{
  "bias": "all",
  "lr_head": 0.00341,
  "batch_tokens": 262144
}
MLP neurons of a small language model. Each row is named by its layer, matrix (gate and up: input weights) and neuron, and shows model dimensions 624-687. Each number is 128 + 32 x the weight over its row's rms, rounded and kept within 0 to 255. A neuron's up and down rows have the sign that makes its largest values positive.
Before each neuron's rows, "fires in" lists the words (lower case) most often at its 100 highest values on Wikipedia text that the model never trained on. A number after a token or word is its count.

fires in: "as" 22, "with" 14, "for" 13, "of" 8, "by" 7, "also" 7
L2.gate1002 [ 61 131 127 167 135 147 142  94 110 197 142 122 168 123 177 128 175 111 127 124 148 104 134 165 108  98 120 130  93 228 140 178 102 113 117 176 133  90 104  96 150 121 128 159 221 100  55  97 139 110  83  76 120 111 162 139 135 164 150 126 136  58 104 164]
L2.up1002 [129 164  91 139 104 179 145 203 140 139  91 103 186  90 144 114 159 143  74 134 135 118 156 130 142  42 102 145 168 188 174  85 120 136 133 117 166  80  65 188 206 125 139 132 160 149  77  86 159  93 154 122 118 110 163  90 121 104 165  80 150 132  97 102]

fires in: "of" 53, "to" 4, "explores" 4
L2.gate1632 [138 134  89  85 143 143 152 107  86 141  92 118 109 156 118 112  97 112 107 142 102 108 130 111 173 169 143 120 118 138  96 136  78 148 140 151 118  74 155 177 158  92 159 166  51  65 110 135 175  91 164  68  97 173 138  94 137 128 100 131 115 125 159  67]
L2.up1632 [111 137 135  90 138 128 155 196   0 151 124 123 148  84 164 113 136  65 184 136 114 151  62  89 152 145  80 108  97  70 164 123 127 122 120 144 126  82 101 154 111  51 133 183  84 108  95 126 161  93 140 146 114 121 148 158 119  54 122 161  99 148 155 106]

fires in: "he" 36, "it" 18, "she" 15, "they" 13, "to" 4
L2.gate512 [122 185 150  97 153 101  85 109  86  98 146  65  50 133 137 160 136 174  97 107 130 130 156  70 129 162  97 142 126 141 115 157 154 131 146 109 148 107 139 120 101 197 151 138 127 155 116 142 160 157 129  77 144 131 134 153 131  97 136 141 104 114 128  62]
L2.up512 [145 141 116 147 147 161 128  74  74  30 135 122 122  81 198  88 102  59  97 133 170 118 149 105 179 125  99 118 188 111 133 154 132 149 108 176 176 193 128 190 107 127  70 161 133 179 127 115  79  51 132 158 146 126  94 152 147  90 127 104 160 134 162 140]

fires in: "from" 71
L2.gate1722 [143 126 116 138 142 163 141 181 109 150 121  99 162 144 122 140 126 202 125 148 187 175  95 120 149 105 135 166 115 101 115 109  69 155 104 146 100 139 126 115 121 153 136  80 136 113 175 116 108 115 140  85 139 179 115 141  78  92 163 130  73 100 155 111]
L2.up1722 [183 101  88 160  92 142 178  93 189  89 100  99 133  82 174 123 121 144 111 114 133 103 122 134 118 114 152 152  65  98 106  53 122 126  96 179  45  99 108 128  71 126 116  65  63 144 176 143 152  81 143  77 156 139 174  72  77 116 135 150 123 104  95 167]

fires in: "which" 44, "that" 24, "also" 15, "it" 5, "who" 4
L2.gate1702 [ 38 125 117 142 165 155 139  89 126 116 159  91 157 138 123 189 169 121  53  74 124 118 101 141 111 107 137 117  96 119 133 170 131 169  84 143 148 115 142  82 186  82 144 147 157 160  40 107 155 121 125 105 162 122 115 186 129 190 152 132 138 157 139 164]
L2.up1702 [ 67 158 157 133 181  87 136 118 134  98 109 225 161 123 184 130 161 141 134  59 167 103 143  57 115 120 149  92 134 148 129 141 194 217 119 113  81  73 123  95 100 192 183 152 128 106 139 150 155 142 156 124 101  96 155 111  63 120  98 152 159 168 138 127]

fires in: "on" 22, "to" 20, "over" 8, "about" 4
L2.gate1758 [168 111 107  87 170 139  74  64  78 136 192 189  92 152 149 131 185  91 135 135  97 143  74 127 125  82  76 160 130 103 176 115 108 114  93 119 161  78 153 141 192  82  98 168  92  81 135 146 174 123 124 167 131 147 144 109 125 121 109 118  86 122 178 159]
L2.up1758 [ 85 116  96 130  78 114  94 170 161 160 141 114 118 100 136 188 173 151 174  98 125  99  67 137 100 107 128 195 106 138 112 106  92 100 144 155  77 136  75 191  89 168 116 134 112 111 118 109 119  94 111  97 124 148 124 127 133 118 156  75  79 122 149  79]

fires in: "of" 40, "in" 27, "by" 4, "uncommitted" 4
L2.gate1016 [ 96 175  80 155 165 119 115  85 131 153 100 126  71  78 200 127 194 152  91 142 135 127 108 123 181 153 108 113 152 116 200 117 138  61 191 140  73 105 110  96  89 156 134 143 163 143 140  94  96  97 136 191 121 103 145 129 104 183  75 155 130 139 112 118]
L2.up1016 [141 129 114 159 155 134 109 164 167 124  81  88 104  92 102 156  97 120 137 177 166 149 118 151  97  60 149 123 107 126 154 149  77 176 121 130 154 120 139 185 182  85 121 128 137 121 170  70  92 178 161 166 127 102 161  85 136 156 163  85 142  98 188 119]

fires in: "from" 33, "to" 29, "by" 10, "for" 5, "of" 5
L2.gate2136 [136  87 146  97  77 160 128 122 103 155  58 149 133 138 137 107 133 157 125 104 144 106  89  93 126 109 107 166 145 120 106 109 161 202  89 136  62 142 140 161 145 111  89 140 132 106 126 100 155 139 126  73 165 124  97 110 125 157  98 147 113 111  88 116]
L2.up2136 [139  99  95 130 126 118  88 103 125  76 136 131 153 143 107  75  92  96  76 115 148 222 185 104 140  62 150 158 124 143  65 141  93 137  76 129 123 111 140 131 183 127 174  99 115 122 108 128  90 149 153  94 113 117 133 138 130 114 165 104 128 131 116 162]

fires in: "both" 29, "between" 26, "from" 18, "of" 13
L2.gate1737 [133  36  84 131 123 174 171 155 170 106 109 103 131  92 100  80 140 140  90 147 154 162 171 155 154 135 151 148 129 112 123 106 148 162  55 111 163 115 146 105 154 141 134 147 119 101 115 112 149  75 121 119 150 109 142 105  86 121 154 118  79 125 143  93]
L2.up1737 [164 107  88  97  97  97 162 101 145 169 156 127 141 131 207 121 129 130 107 133 116  98 141 111 132 130 170  65 127 146 132 125 134 106 162 145 154 126 107 142 180 120 139 114 156  78 128 122 187 162 123 113  99 198  66 135 107 155 123 108 134 153 123 127]

fires in: "july" 14, "from" 12, "18" 12, "17" 10, "in" 7, "march" 6
L2.gate659 [ 92 142  92 131  72 189 168 139 153 222 109 105 171 142 125 153 176  79 150 102 160 129 128 118 129 128  94 108 122 115 193 144 104 119 114 119  62 125 103 131 123 169 123 180 186 140 112 155 100 178 141  59 112 193  82 128 102 142  88  85 151 160 181  96]
L2.up659 [144 170 108 134 116 107 127 123 126 142 133  89 171 112 172  96 178 145 114 171 120 182  98 147 135  49 107 134 179 134 147 131 145 163 115 131 149  86  99 124  93  81 135 118  99  85 184 116  83 146  90 136 177 126 137 127 128 173 130 161  79 131 162  88]

fires in: "only" 31, "with" 11, "same" 8, "3" 6, "that" 6
L2.gate1097 [141 131 117 153 113 108  65  75 132 155  69 132 160 133 109 103 145 170 189 148 177 160 181 176 142 127 163 175 148 144 119 151 126 150  63 100  94  93 133  80 174 135 107 166  96 145 192  62 101 120 175 127 103 118 154 121 139 125 146 162 172 141  68  98]
L2.up1097 [ 93 101 129 115 121 166  81 100 149 186 113 104  83 149 150 132 153 151  79 180 141  96 154 129 133  95 159 103 103 125  87 136 103 149 103  96 148 133 132 153  88 171 150  73 144 135 176 169 206  56  91 127 184  77  49 179 123  71  86 192 188 126 146 165]

fires in: "only" 29, "just" 24, "as" 10, "than" 8, "even" 4
L2.gate1404 [ 94 127 144 146 123 153 131 111 157 111 106 128 159 137 111  81 176 100  85 130  80 153 135 174 122 104 111 152 128 210 115 104 182  93 104 161 165  83 106 100 137 104 174 166 155 145 155 155 125 101  98 109 104 135  75 142 143 127  91 123 114 106 171 102]
L2.up1404 [111 158 160 100  90 169  98 109 115 147 133 106 172 102 175 122 160 139 131 141 150 152 132 181 164  84 160 167 116 185 157 122 127 100 139 148 102  85 129 186 195 139 163 145 142 155 188  45 114  76  88  97  97 119 127 186 188 154 129 141 127  99 142 144]

fires in: "to" 22, "of" 14, "with" 6, "out" 5, "from" 4
L2.gate197 [125 167 109 153 136 149 143 113  71 105 155 142 164 133 112 160  87 126  88 120  76 106 112 135  88 140  97 102  97  99  91 114 132 149 182  92  92 127  70 170 185 108 114 126 142  85 116 109 136  95 138 107 109 114 134 110 111 181 124 108  72 155 167  98]
L2.up197 [119 135 119 112 108 130 114 126 130 138 137 127 101 117 158  47 139 161 172 114 146 128 146  83 163 145  94 169 135 113 102 197 154 121 102 120 134 115 149  46 125  85 138 208 128 151 149 192  90 109 142 150 117 119 108 154 123  93 143 108 125 145 119 139]

fires in: "to" 35, "but" 16, "just" 16, "then" 7, "with" 6, "than" 5
L2.gate1483 [ 23 106 169 166 104 116 107 143 127 112  89 120 150 123 152 157 123 120 185  87 117 191 132 114 134  37 118 151  84 157 132  87 183 124 106 132 132 114 154 155  63  96 151 131 108 101 151 126 118 188 126  93 128 146 137 131 130 145 102  58 127 163 125 120]
L2.up1483 [133 162 167 144 139 106  93 150 113 146  84  88 119 152 165 161 101 134 151 128 149 110 143 128 149 135 117 148 123 194 177  87 100 162  90 127 100 135 170 119 171 162 160 140  97  90 172 132  95 177 146 123 136  97 110 140 118  92 127  52 124 145 137 118]

fires in: "of" 96
L2.gate1833 [137 135 127 106 126 117 153 123 109 163  85 104 137 110  84 118 191 124 128 102 110 104  87  59 152 164 167 182 178 127 147  46 123  91 124 122 174 149 168 176 110 128 168 159 130 106 184 150 120 143  89 106 208 153 137 153  99  98  63 117 175 162  58 101]
L2.up1833 [131 167  75 135 134  89 193 171 141 118 189 128 156  76 122 103 127 153 103 110 145 124 187 130 118  94  84 102 124  83 166 158 107 171 131 134 120 123 155 145 135 116 164 176 119 149 120 178 164 119 114  81 172 116  84 128  91  75 155 231  91  79 101 148]

fires in: "of" 19, "to" 16, "after" 6, "shows" 5, "resembles" 4
L2.gate557 [ 93  97 158  65 121  61 129 139 148 119 117  89 130 176 165 183 142 131  59 121 153 156 182 185 170 141 105 213  60 144 123  80  43 174  93 120  78 142 176 112 214  87 145 138 105 144 104  73 148 171 158  86 134 153  79 117 160  94 180 123 142 113 133 121]
L2.up557 [122 138 187 106 138 124 150 127 146 121 140  91 145 103 140 147 173 174 124 120 186 145 166 116 130 178  83 148 122 102  82 137  43 211  92  88  64 108 179 159 155 161 156 186  82 210 154 151 132 156  99 125 111  74 117 150 139  73 140 139 124 175 172 127]

fires in: "years" 25, "career" 11, "over" 7, "of" 7, "time" 5, "year" 5
L2.gate1205 [140 160 194 131 111  52 144 157 163  75 180 128 158 192 135 154 133 115  85 105 154 113 140 119 144 108 131 151 149 122 165  80 152  80 103  71 181  65 128 121  98 146 133  66  84 183 110 136 113 152 147 131 158 141 115  83 188 169 157 115 126 167 169 140]
L2.up1205 [156 125 158  73 143 129 126 140 152  80 155 130 166 126 133 168  66 106 109 115 105 111 131 163 114 150 102 106 116 101 150  80  77 139  64 154 168  78 164 108  82 141  28  89 139 117 125 174 124  66 132 124 105 121 156 146  87 132 153 107 161 146  72 113]

fires in: "to" 47, "of" 17, "ferencváros" 6, "from" 5, "against" 4
L2.gate1130 [113 142  74 131 139 170 133 130 110 140 127  92 126 156 150 105 168 140  85  71 110 174 105  81 116 179 179  77 104 102 132 109 103 110 135  77 125 117  60 126  57 191 132 164 114 110 175 109 155 106 135 109 100 197 154 136  58 100 149 164 127 140 133 121]
L2.up1130 [129 111 171 126 160 193 130 144 105 134 136 108 185 127 161  67 106 153 200 164 135 117  45 145 136 124 103 106 118 133 127 118 192 139 131 118  96 149 127 165  66  23 132 130 107 151 145 156 107 146 159  85 115 101 167 124 107 123 134 124 184 170 144 105]

fires in: "of" 50, "on" 13, "for" 11, "in" 8, "who" 5
L2.gate2225 [ 80 144 144 146 138 148 178 132  72  75 135 115  96 132 133 136 181 101  93 136 174 157 115 123 127 108  93  98 176  76 105 119 114 136 101 141  87  91 121 120  93  90 118 114 126 164 116 128  81  92 155 154 137  94  73 107 136 112  86 141 134 138  84 104]
L2.up2225 [120 121 122 120 162 104 129 123  85  58 117 153 122 143  91 131 101 166 115 131 153 157 120 109 117  65 126 162 135 116 164 102 148 185 124 118  84 131 136 173 107 136 164 102 134 182 100 112  80 160  83 121 123 145 131 135 152 128 118 140  86 159  92 150]

fires in: "that" 42, "which" 19, "he" 10, "than" 9, "what" 5
L2.gate2216 [ 79 160  99  95 127 131 100  32  89 137 151 155 150  97 124 151 173 172 118 146  86  89 124 171 122 137 188 133  98  92 118 152  98 173  74 153  84 121 116 138 183 152 107 171 111 176 147 117 109 133 168 103 166 135 101 103  69 111 132 148 140  81 129 147]
L2.up2216 [118 174  97  97 143 121 144  32  90 152 109 147 177 101  60 107 120 102  95 144 143 133 137  99 107 168  78 124 155 139  77 174 151 142 108 110 139 142 125 160 128 168 125 130 125 128 144  98 129  47 161 115 155 178 125 136 130 128  95 134 112 130 144 173]

fires in: "than" 25, "to" 16, "most" 11, "of" 9, "as" 8, "with" 8
L2.gate2128 [164 134  91  94 148 126 162  95 120  90 132  93 138  87 150 153 128 127 122 101 152 164 112 129 113 113  82 166  99 195 184 119 118 166  96 133 146 141 170 154 163 113 145 194 150 172 129 109 166  88 117  18 123 136 154 115 101  84  90  81 127  56 136 142]
L2.up2128 [148 131  62 119 187 112 190 180 160 172  85 150 138 153 181 206 163  97  65 130 161 172 125 197 113 161 150 113  96 148 153  86 131 124 128 122 129 146 120  75 147 122 132 191 140 118 158 103 145 203 109 123 127 124 135  55 141  93 136  99 168 119 133  82]